Weights of a small GPT-style language model, trained from scratch on English Wikipedia.
Size: 4 heads of 64 (2 for keys and values), vocabulary 1496.
MLP neurons of a small language model. Each row is named by its layer, matrix (down: output weights) and neuron, and shows model dimensions 128-255. Each number is 500 + 50 x the weight over its row's rms, rounded and kept within 0 to 999. Numbers have three digits each.
A block is one neuron, or neurons of one layer that tend to fire together. After each block is what it responds to, as a language model described it from the Wikipedia text at the highest values.

L3.down30:528520551469486509551485496554489499490531501489420538370428525473556620516449443472556604513538573462512438480471559531484463459579510578474384507473525564467428547490368461432489383481512393446539491558475596528474523453566574474564455574478452583419497452426600544486564457489541502561596472561502467517529469493448513526542534499503530463537421513509518489488517518492553509523548
L3.down97:473526506544479505462513488462482549561438499512476566375426505496477522490515481467509455457363491439499518517445478522485468477511482535522532482428508482490386551459491464482574588479515502545567499481544515398462571482570497456529580515483467559521423547526580499481521628414502504525488489516496559410537562542489591453481454487514469560482514516507479575411560566548480448587517
L3.down143:417518497556437468529529424523416570469500475494500558429458594489446512527505532420457534505536586538445563479561491528398495558495531551452435544510586513516469550529553467467478549499503426372514435571510448517501591450553527433474486534543492476521498506427403516437600553480535451511505418509515567560518454527515521547556536567539488503488542523560576483492508426585478382468442
L3.down207:475468482480479575522560453563521508427513456518497535473452483508514494485497455601526549563495460497484592460551460427526487550531524506501560405485499426408476408446425482393478569501531471561530529445474607417491422549484519492485472523461515555502569482574512577485437461525492466512571558508522462508526557498486482513494512461394625496490491636612556478478453481603538466539579
L3.down217:531557552483448401423581537569463502511520433509513390519502445504497533535504482525485612492556394465471630450549533483552572541490530545587475514456495531551424520453527500580507433518431522478460470405501495461513443496522422461461544560601516547435559557501523488516419540447500473389459499533471552450512464534537617545424524517549542580449458513564510558470474427495585539493587
L3.down262:581528454512492587564496402519557462525502544552443442441510609499489372562522548478466538461535486493469468558515470456459558596456514552431549472397537497535459489577544501538453521522534467517553449509502519502534507481532565432606549506500428528408421517447559464461453519524481499470423498446444396552570587511510494484462478434429484516506508520577411519483473508484541515464462
L3.down293:501436480515534516556462494504499428473527409541540492531425484491529531442432568600508398483478515550490563547463486581459441437507436531465444472430481457498580505455564509527542515448434457510407438442461543476502463516504586565455543499573497583512539446557565461596445529549509528643481478534586445427492598464480408422514449441482488491489574519560485574376480502452437473551575
L3.down310:532466423508377540525533488506443506570467455542617462502511364539488505503458401528557533419491440499490479477549478459503578506563457523470442484487477554470421472499419489539534470488406555473479481495445542495493423493426462383437568525487482484515535450468445503545529505431530546507471504480463513532425502536528533517507507492498542502548488531530573451531548493443557482540461
L3.down577:581527596478495556519502478508525431541453462571561457450506548457551532485475433444543539524486524508529495433487502480537472488514415523578489539433452494507534539465492492488529545454578481511505534533412567582546620450523502503468515491448380540500549535521469471456561542427558482485539484512538599586504555464507610586521511511468645525508577459529476584595483498496491452566485
L3.down602:434474408585515516456497488562445438513583442401499515478511459523496456448472481404418431471515472504539433557432379603446508503508484516545480479468570548506544421538468578439522494478430561578480533490610463520506458464423566557480499633425478528435498371468470510465493539493454507489517497551410433526480415531518470441472445564449448539542528526498485510526416425538511483535535
L3.down706:566540481611512475546415462597519498449407463501529550542539502543504497510491498585514598472603515526543421505539413451376419400477568524543480511559516495513449481403449492377529516481458505504586521440503433524461495483449530478464471519533506469585570444561478582561539442556483389451466520520511507495438577522631536474455647456505488518534546537541460505469469492468469420426431
L3.down740:545502416554485553509446541555512430508419465540480554503553528582489443481426485509509464351527420507565505429481446507497595434558515583505531489493511506469467563523562413525511531540469490502573527463401493573509485429538454507530530428491538526579428419553451404493579480463513537532585536535448544400395534522522474554515530494469460442539534477483579525536517501559585491532562
L3.down751:519467413460405513480530559527471471402452507487537525585431506603553469470412509545484488516613438493529521520478508484476563594561528495494474535425496537480414559559469481403497459434507458538526464432532574516510492551577492481520482512452562552523554500597528470506553415477503425464413452503441414478498537531504512511464554497512520437494444467535478495493591510558502483595523
L3.down795:484540496517461552450596549507531545514470491487518557356452538429486497565486519431507600591544523433483476529464525471546593697423487484424443426492587541441594472465480483543494568545541560530589465493533471564472494476574506503519461446513443361523493483503545585502549549521549553500459486545477501495481520493495471515502392467518511528502439598500494447502532487432407466536429
L3.down879:455459545540493529542524479460441443447458504444518479469424529480534511550546464521553537578524505543507540486498461511502464620498488489462439427442517462514387504458617535463498518533496519495486560484511520514456414570525553584444457449424565526565537512559529500515495522525432505524517474514407505501482529508531548539456423381470508466502536503523494417581473474581465540496458
L3.down994:474454582408468478510498426500514541448529469641493573511451536515507539462459479479520531518505593578538523458446427395463530575454462460435468480466448518530512518429454503501546556547352571463462591455409548394512562514441445449507545435449547534403546480542563471561486459607536537512491616593485412581469510520399481582481438496411540508525570472530522447498476486473490532554618
Month names before numbers

L3.down7:450494473457514471482484507457478557583437515521602486490434495544524530444433450528521454460426564529484461523576468395420567541545543512475577542528476499523477466514478493524440573417492535488584451460472482554445496529453520449465587484523569589409505554532488482431434510584425467423554601528454549524526473475470524554577493500457496494597535393500448491485550408476723463587487
L3.down33:449476491510446415543525436488465537500488465501494479524551422491561507565386549557500475575524607598485506483472482468506454386557604519524565467490411469494493571486475516559437515490583556510462483482425454450410573534476516521461559481416535492484549503444495482504571475548499497516411512539501505474480410488511570544575541504480461429560562497505487591513556502544530416514516
L3.down106:501438446542497420430485557469511510532509485516549333498586550404427507531449539457472500420431498554377536516515491407537619519596538465478553522419476541552550563471531461562486577479519474476449503554532457527502504471523481508523532536485473498510403491473512522518476429493401448518476532468441469520501477513585506576411475480490498429539514477572434494489472457487585443528505
L3.down111:414418497530463485457509499513479513543451490507530500568570467490538640374544488523477419474443471557509484456497430460508537461584553548482587449548475512441456373538494488515449481520478502515476482506517476525445484540586460523400437435486440459539549501462448453486512532480555400488514520461518588473455550466488544501531440460521389444465594443571474481469538436461470522493526
L3.down197:526482608434452489523514565552562561433428505442540503468490439499475519529448437436545473512474532433531572542599544468470597529504468501525540447532506524571482405468507496425460430517421478537515469386486462524502443504492517573474577520496514446379499579505530564478525491545522485480445501548564454443475521458503429488445534512523489506583510358465508539525558443517379498487495
L3.down209:475565423456463547485495557564465500558472534475557494485528447326464476457473429451500413502405509501458516599494489454483462482494509468553497545536546528514505541446571498502495532475573544540501541469544556530549491534462464464515618460489438535476571509412576586510480564488430495489432514390482498498475447528461480483546474437493551570564540516512500488514433417480491477445404
L3.down406:432509433525432535553562499474461555546425425458559490437419474405477572475503517458444421500436554509442416481467415434432490462553601558570555572545435513516425492533531533583467526414501512485501513508436499571453405552528503518523619463475438533486411561476497494418511493495507557465441547539485558509544589519540477477610484462425482497600473516545501544434576422495523573470330
L3.down408:495421525495474519503522593462463546615513485552539457484393470436467532391527498456495536465416439488510455509523431498507470529510554464494616529491482568548485515536454444533501565483523458418584520486553492442491482464534577411546547440485499421421470482496422545453517498398491504518547608446527506626504651439432571579526542449358424517511493474508510535525561488488631582512489
L3.down429:443531478489494542576566559573463574545461462444556469320566432502546500498514590427528491495431538510397493505473440520481538530453478429463541494550588470501469498412538477486555497454396528528526490497526487535511418454534560527507553510452492556480560589516480569351518438505503495488455534368482473428515465490439493539530431435449547496617489523474448532563497429490530517469422
L3.down580:398567501588508554512587404512492561465494514484512488511454495572551510484355482356429481536477541470510581525438597455504501421571505492561447531515506563521542539520505501464584430499572577446491474527530543595537386414495526503506557508488456543498444526541497498520515452419516537553633485547544497509471600525551484467509497525402511539553561498521519553494463406488357485446510
L3.down660:484464427485462452503492485540457497600430528462634529529441478465506514490474487511551456514456476549458411524520448416604579477527538497493537578562451526571429572524540497462464531530419561476505532516536511553494453541484474487533622574485405522401501554530507449383454505478506483506474540549493479482475550496394499544472499448532455550594445462467451544509565424484410501546417
L3.down704:496425422557548518537434426523506547562512472508624455458477570559541478487534526528452414490504578515612522539484453405450446580588463520538549482517396494462555483453509525460497626310442446569516545510530453482490504561485440432482517441476528519449547537540477512401468489511414553390450593545428436486534518538507477558485553484431538533564474535542460457393534463453509438548565
L3.down773:464465439375450537598503536463520539527472544445546528466538502435449519514487528523533498484515542436442435508432463456556549627543535589520455532428589465468513498529510452564424428504533506519509454537427586531468526517498487380489588506509410418475476509528573474443523542482481465420410575514518495514491472492431404430590532568477515560569491496532460501535568419590562550528482
L3.down840:537437486552459512497541488517471547619398470436569435550509492456461547452541479575489451490396511443438443449583410464457489460514518494537512526474555522530482515461451503485483438486516513496475618444467506534497488430491528458524579565495463498429561553480478550502437437577358423409522565413426506514618508491443546523550520507481524481575502449468450532495555444517561502482460
L3.down866:424547535390482546571589583498516460447488475493532520431535562541484502501404483508472401541471446416467516459482523534460519483486491525521535472545553511443555467490407462451576550523557566466539498461443650483479535561564506415398531469447445578542442438509474547476586515502466636465499585512585565498471522481529519494434505462497548422593495574526461442478491488531529557589420
L3.down918:495502565565475488518531514533470484555498449456458468481513387548553427428542515549618432467458444466445473535523515535530488526506537408501535536513513535522476499467500475549475499513470375543503565553467471484443566430460504356527512399480536503578566576443515533447485382531513485479541501465381580446536445579505509468472569429574483361562429471503482480502470469488642484461549
First-name final pieces

L8.down71:488549574440461464633385471550464523537467506476458486370524506495437414492445456419526530521483509536444566522387590532404530490391455522473549439506564485503528482394535395465506516482564497463464500517424518554509545537477500487520502422437559497502549522392573572489527489471591422459448595555538503456514515571474499546458512550534448430453438598451454467492526507429571528572478
Early word fragments, esp. "with"

L5.down346:481498555401510485472534538415550550480504399527487521475510501591611368467476512586478525434425534409494555555497472488489434432480413529479600492520530530440551405530516519548552513509403603502372402452479481453500523407574531537490521418502493484474460486502596450503494418564505510507446524485498422496436446473610448427493533502547552421543510398505512484454500538469310536492571
L5.down484:444602546597514495472427525521551464443518444504380505436446416460468594514456525527507526522459411501528585473543518484447561506497491505514600449476465453440444552450527549441428416527521498512431473565423467431474495611527444507400451514448431501491482467409455540494534497406557512523512514481481357446509407485525529430489623470509541438547496415459530549546547567628347500452520
L5.down540:452514515515493526556521564484475541540477496360579512451426444466439520524370413551490538482516488548514464513532521507472546554443517541395530491583483494492521496507377496508527581494445553462532536504524439405458515421583521537492500422426459461596516494472462432506501477543518480470487429498513558494547530507615487492542491488627517386526548365515490450454522475544320421551483
L5.down866:472519566506556512494546465439494524478613493461399543470529484489506569468505498463472490429477319457445496612482569490470494501522523529473630438501511476561507607460441401451524508493506497532462506425547548486508453444468566490530502505483520475537491591541474498527536571427492412522544522529490433519561432476548565440559406553423529399539480579497464491361592533524404436519527
Determiners after prepositions

L3.down59:502463490478523544451502545486478557568370408562541364608555517460565539380507467463449474540497458549457541455486484431528503492590462541537521540459495513530476543507471507421525579571622476603490480558446432478543506534503595529520586411495521462466592492547424501478507517480553457547485554552462509481532492548486457598410497481398478521445456482492460511490512526491452476520498
L3.down102:416455423454426476476407421573426485518484457526465527523477454502503466499497457538567524616513461452493441562534496543561520433519506502526478468381470531512434494520485454482476486429448455554444507481606471539453450532534503518442487567536452554517474470515549492583538504527445557532530426443520542569475480533503501539441484503511526600509477515565429455479445502529425484500480
L3.down174:523550468482570539500510441562490476626514466511490464642505464466543425547459467464530487483520537450513547533446518553522426526453483489464596482581509532407480532559477446511547437431448442473534563549488460469592591463498462464448519532462536422501478617465466499408542516546449474401549476557577499402558584487502553510455580414475526557493526455467489468481509602528441464519483
L3.down183:415466414562536531415462528579539476422477543572508561469612426527522528487491445490537424388530494488521475413497504484530488492536509588479540484536429399535498430448512594478559481492407402598564506442505636545531448540515512501463544490445435474467542438489539533531500508496541471506533544589568482429481533471473515479412487504513486481562588546501514408617471524430349521433516
L3.down216:412518447593481522499442538438465545548534568589531481520581480565436506557507406516538500526516528594439570457413459565484416483502595579493515489556535524496459416520501455376526507484475466516550462491498517417556469418503483382498435556543435447542476481613515522376495523495579490519492465467438544557494471496585528589471562443435507456503608566604504576485579504440456558514487
L3.down221:577434529484438500577552405422522538507515533576542475524501540403437480510558491580447476516511439572505540424412484547511477493451502528559500525385461467554536549452521542532391548464554590525465513492452549468521583529546560606494471613508471465545507481422506478532497446581505409410410421484535460390508478454669391554455515415556463582495505478575476542573519453445491471538493
L3.down266:605511534430517587495456521490499458431522507422437461515503415547481404522502563525449496494510445578421543551498522487502492482618480575506450597543497451561546496536502470565530514436512503443438459526483393547544475459505631537513526506545570499374472432561463508478550546428535573466485523350506558476439582549509502459405524470426555551531519519495530516479530431563434525517495
L3.down428:521477463520467453471538480364432434475375551513433519480391437526502579510511508548496575489472468598470455479463469473593521471474493561491564510558460516543469541565549365554524581534449496476553487454507460546555541639537499478583460542442474594559421482500497600519496532494552581447533478459461480606472600513499498513557479426499557439546471503563438506482562485416465534534494
L3.down438:450602517489425461502574446507470552574492479531468410571579547544572434500541518569492499507561386482457474553500511515450464486466473536485582491515548552484549602523475526517510479424502502462451486476475476540483485459432548527558475551478505409480485490465475538542497507532477513396508570353430435465565631490541446485560437520534505447507450577461481458511440556411527442461509
L3.down476:476481542565428524494455513503413423576517589634432437504530495498384451457528600527494465416461449477607446480392458463451517454394518506485488583499502527454577478478367512454447541555467428480500464559540587474490455494490477496517503517469507582584594555478572452535503429502483448559406490457556574565531428490534511471484554461424432538497571409430486537506535452501597479448464
L3.down588:483500468556543498505393502536472510520541398573550512577524476485495458496483512524562451452552532518485478524526475574552497451555455532497447422543466537442501519550445537412424535518531477486494620533508527477472506457458541480538539458410521377497433523490506551538520496406585503500471508563390533494487564506599533470516531388569546470488454517483446425510505447581446623547468
L3.down596:503485603524533544569551542410458530583546535586534442412565520524448514493562414505486498440483502552508580448491515512490382441609518563514427534434419489514512471472528514467469623466491430495533541474510491479544544505535462441500493457472547444394526449508468550491486503383470430505456454458435521503502531532485541609515473512437397510521625466478613496431496404522553473531471
L3.down762:543457509456551561487370456426458556522602512471463531547477523416453543498460543543551526446504523466524481556516559547479565548548493472550518510395468422484521487534540494561509486538480552490501495549509520524527426485603432516558515493530496418409467501454579570504439525510428481515500525464479538463561429510516548437488556609488475429513483426396545558465546529482470424459461
L3.down842:442492419526435544469542489490522533530437510392457491509483515479545537508515561602480519466543471578515519523477450570499595452500544542509492497409470467537513558511557481489543576491475472533496456516547588487522552577486461532505469491493485491574537452581533503504534568455561526456405607421573488459493538509532540454496487504416523528534511525552502610485509466426443587402469
L3.down874:507466524458497528454513549559476419521456502579513527520505606483538370456547506462494467496516576481453473518428500440491550495598430459545505557577508568511529484530521392545496561464522459543529509545418464515524594527498540480493478456418601478421609542515451578469487485519498460483532561532517507415447492531462542570475508561508497484501537496559505473456526501347525541438482
L3.down893:414398526503540513569487464511467531610472483488476528511533444522449455511468526506526477545482583519493469618432474502514531478538560518437483430470449495564508427453462462439568479509453472489535496540422593485476584481523591592375473513509559437476545523487597527556471581545448545441427451548455488614561432498571435550413492474487496548508467499480532545449514444460294471546574
Word-continuation pieces and "of"

L5.down681:539438431415468441463495509562495472443494447486552465615502458389482449528469492461526537567553467557517485514460365502473540478464501537602508521475444455406481469570512575487539572450464494465438510447460523527520519491510504559523570534476461472559453408459495448547471492463507486498500561477478448506488436515516477575446549463571592542523492458555422544421485505460423469530455
L5.down737:559474493574560495472484498447431574562526385486477559555513502489488454542514510523459448460526550625564521504515502410534529500552465529563547580550529444465453444453483595527438509526610433522491430493559408536603507520448479403525527513515467502509456529474483537498534519488512557484510569526507501442457610508508553487486460501530531509502506497580434533507466509494434553564491
L5.down770:524529520467571480465547534512510437557547492472532484529602541476374520606485477509457585433424412528466501532526460503496456482532466539517532527455395472528508433560423429451514504436583386492414469545592473496452445521526516429512439501454482599608483591487446492457494601581430548562562529463489418517559486458591607441487435436498498478551539537531461476536560472506540532528501
L5.down964:473485404454558514443524544587475448509532499509512437636588494504471587541401477427420504403491548444552510462439466463310461560462522547559490490462532500538482512517496423469515575426462476485487573482526575482469457513483464481543565550432533450615458590532551508448483479506460544551429594552458409612509519510569513482544446428490509459468589558518439536508492561552398477497518
Partitive "of" after quantifiers

L8.down908:479560475470454562483553500512542505413387503474489561582495475538502498502463448494441546617557472403515572484504474463508424519464465477548457521540487448552394428553534465439546508511469505415469468466551522458505450587525507571467471458484514578440500472502469445552524534510587530488540493501530533484489447426468588473496516496418536506538595484433453462489477488529484537440553
Number-expecting positions

L3.down61:562541524500514609492500476456443520375612450569459572377484478490471428509493564500495592564602614507566472475489528543489447501512447519557441535409542452467605491431469367435504491539497500439525538504488512580483517515456537424536502516551528520523554557488509531423528578493445543489512517451586441460545406490546407454558445466542549480465519487522419521467558446580485486504481
L3.down63:419455486468546354476594508482442471500529475577495466495564421473495483440489420464504441577395480532570481492587477551525494420416448485480471514466441493486475439482508590492484488539493474497467548515560442438412508564546459579487520510468547459567496515390409554539573520512461458486549574499550516474525534499525631486459562478581538467552564505554464494515425503521391496467504
L3.down87:553487539515507546494508515446558537599407457524509435615548515582408478457478497446578474605447547486475509412506482539498452487498471495603532426468480468412510563539570532462461502494445474478424498521550563477518420449511491561567531524493428418467466630443455440493575511495463481486440454508514488575522552507544443488381527586513570559500493419468533523470449495566425498498590
L3.down147:515485424489431512530589513514519496435493488489444492514521415506499452582439495468497505483606560491464573496510556412514481568532480441510534429586549537425430581560460455483468574447466527476537573528509461415442391523490551554575539496455462449552526451485493468495563526476585512446448547509468517460404519524546493474473525516497520578544443507433473530509501593526444556536580
L3.down255:470519438644534408447416453475526397499472454501520484558560491532496452556503492510514520561504349561427496492509514521494543510468558453527487513471522518481444475525480518527416516435553616509418503430612457487451521463576523521521548480511492504470424472439514481482482537456500531448548400504483451585485515490522428556409515505527487534473465457521484509478426433489367577512612
L3.down321:385490451507504561480523520506486537479539496577502475550481374540554523465477506526506464558518474459518398543448496553356615527466459573529437501521518480535500512456581530493502489486518521519391575556549507472484484515592511540441549544629454539569444500498576511509580548485494418450625446559581535580476520476530455519471435528539515499483461503546579534539504481465302552479562
L3.down378:498574483482532557554486426568464439488544369562488550542477355490487506545479493539515455486530503565532549543522417518390478479530488550543451511604577509499520398543473512548404493508542549501477560550468478503474468491464427526593549510571472443473546443417588437574504454465535481507518603513498494575508511505437537509457560486567420555503505517461531531589598489501422468365423
L3.down435:456516475460371520559510475491487561500541567570521546547496531510530540457509559509476586483473520474466485475551579421505410547465486458537478475458433487531502441613494516450502496624525497593523537546406457447607508397590459411486504452504413551529466442472480498474415454627519607461539547484565478555490543521530384477513498504512490476521387478586523505595498473586437420530579
L3.down576:483534481438483552482559504493468522564494470509560550392480494578552542543476532522594581452462507495464506446531536571503558515498514580445612476493435528524450508404514411486483526561462560533524581491427534449511517421562417534471527526472554516515397486515436538570407502459470515475511596594448430492512498511544535554564526446446498511488412394528506607493483495544548506607408
L3.down615:542495500487543420508455416531487407524561457491463527503478446489487511529512441453445459482616500438517498492531569511618469501571448521489486438498500434494496559483553477439389503432423481529558436548455422445534563530523546454546420565484470473491497491480506427527601509529433426493498519560562490430500408509567503527527550482543522518521524488465436429501527521444421424491451
L3.down621:510479583473520533561426444511464510417466528521474558528469547527506488373465469451462434491489548502454529502510493475605532460612417453495512468424573482571515526422497421481565560598468512588500569545516620548491568562520567543469594471531527426510486498550421465446547449511529440535487457417498427524463479502441537435489523501613496560472456689490494495575548462506533472533537
L3.down714:465475497554623509542446447501530455595463394431481552587591458548522415573549491467478580467506493488390437545487531553576434532501449468548618446508509460418490472461537467562522398529520565498527448437565509553533548440440427537547527568445435540520498440600529529539539475467526528517525495493494523421592552561514528460619521506441568506538475482451544528462475542511433468523528
L3.down796:536478528494609552500560502483432553473455419462548557548502520543501536525533467413515431393494485491496554467504473557487558501485503496513622475567539556566435635475566507530459573500490570491468476479486582478457506360442424483504461411411474545510543526553457470561493480541418569485395525482509457617435462496543523505544486473501469462555554447476492529529467533428487520492434
L3.down833:586511453446519529529449482460316505498516523543451474537525528491514566478497520382487534474544521530456533511553556491522567573488588475478577507499533605506474486543423381510506473549508584411520450557559530402498563510469557507471464546463485531510560423428431438546506587568519606481427418404479457506496426497405535589532506553497498517480542484564527574519567545477441503570498
L3.down852:533545444512534567606499426550471469440439501483503544502475430515543459553531539526498517424522489493543502535442490450421573521525527502480561559540557520533522535519500490533524460540382498580501481434493449542457610524449488556519502472603531549580529532604521461521555491500467458531522447601464499479492488507379486562611552516594583481577506376439592533562523602440535551500510
L3.down923:462490494431567437589515511486478576473531471460555516554575524511562350567617488390447558513572607481445496474571477431401519564576436531477441573496501593516492460500510466503499595474484489496523450519529475458541447475495556499502501509483513361506522545453454398554489563489559412415478531483503540518399524494559441448476502472471443590462548540562547536488456514440509547519500
Mid-word and date-number pieces

L8.down955:515529552510515478531442470507499474538390468460551455509430400488515485547489501514530476530456536506469466560498502585493492484483518432519442576436539427457519512581577516490506423445543526537466505478455529459554556579495483550514508525497464467504498469490494476575590510595519347456451439568487431452542480474478592426513547524512494502497450457516488492491379547496661543519483
Mid-word name fragments

L8.down97:506493592519527577471505519460469498591523525481445540716519460499515441451496488492512491500464449440564578508517507520436507502544547489499492523580439449609458401487574468557509541457564555489552541538576536431454538470499496467457506505562474420570522463570517473488472542515501496524483551527545514601558521471530476549424451529443411523505557560495449401496508503524484547410622
Mid-number digit chunks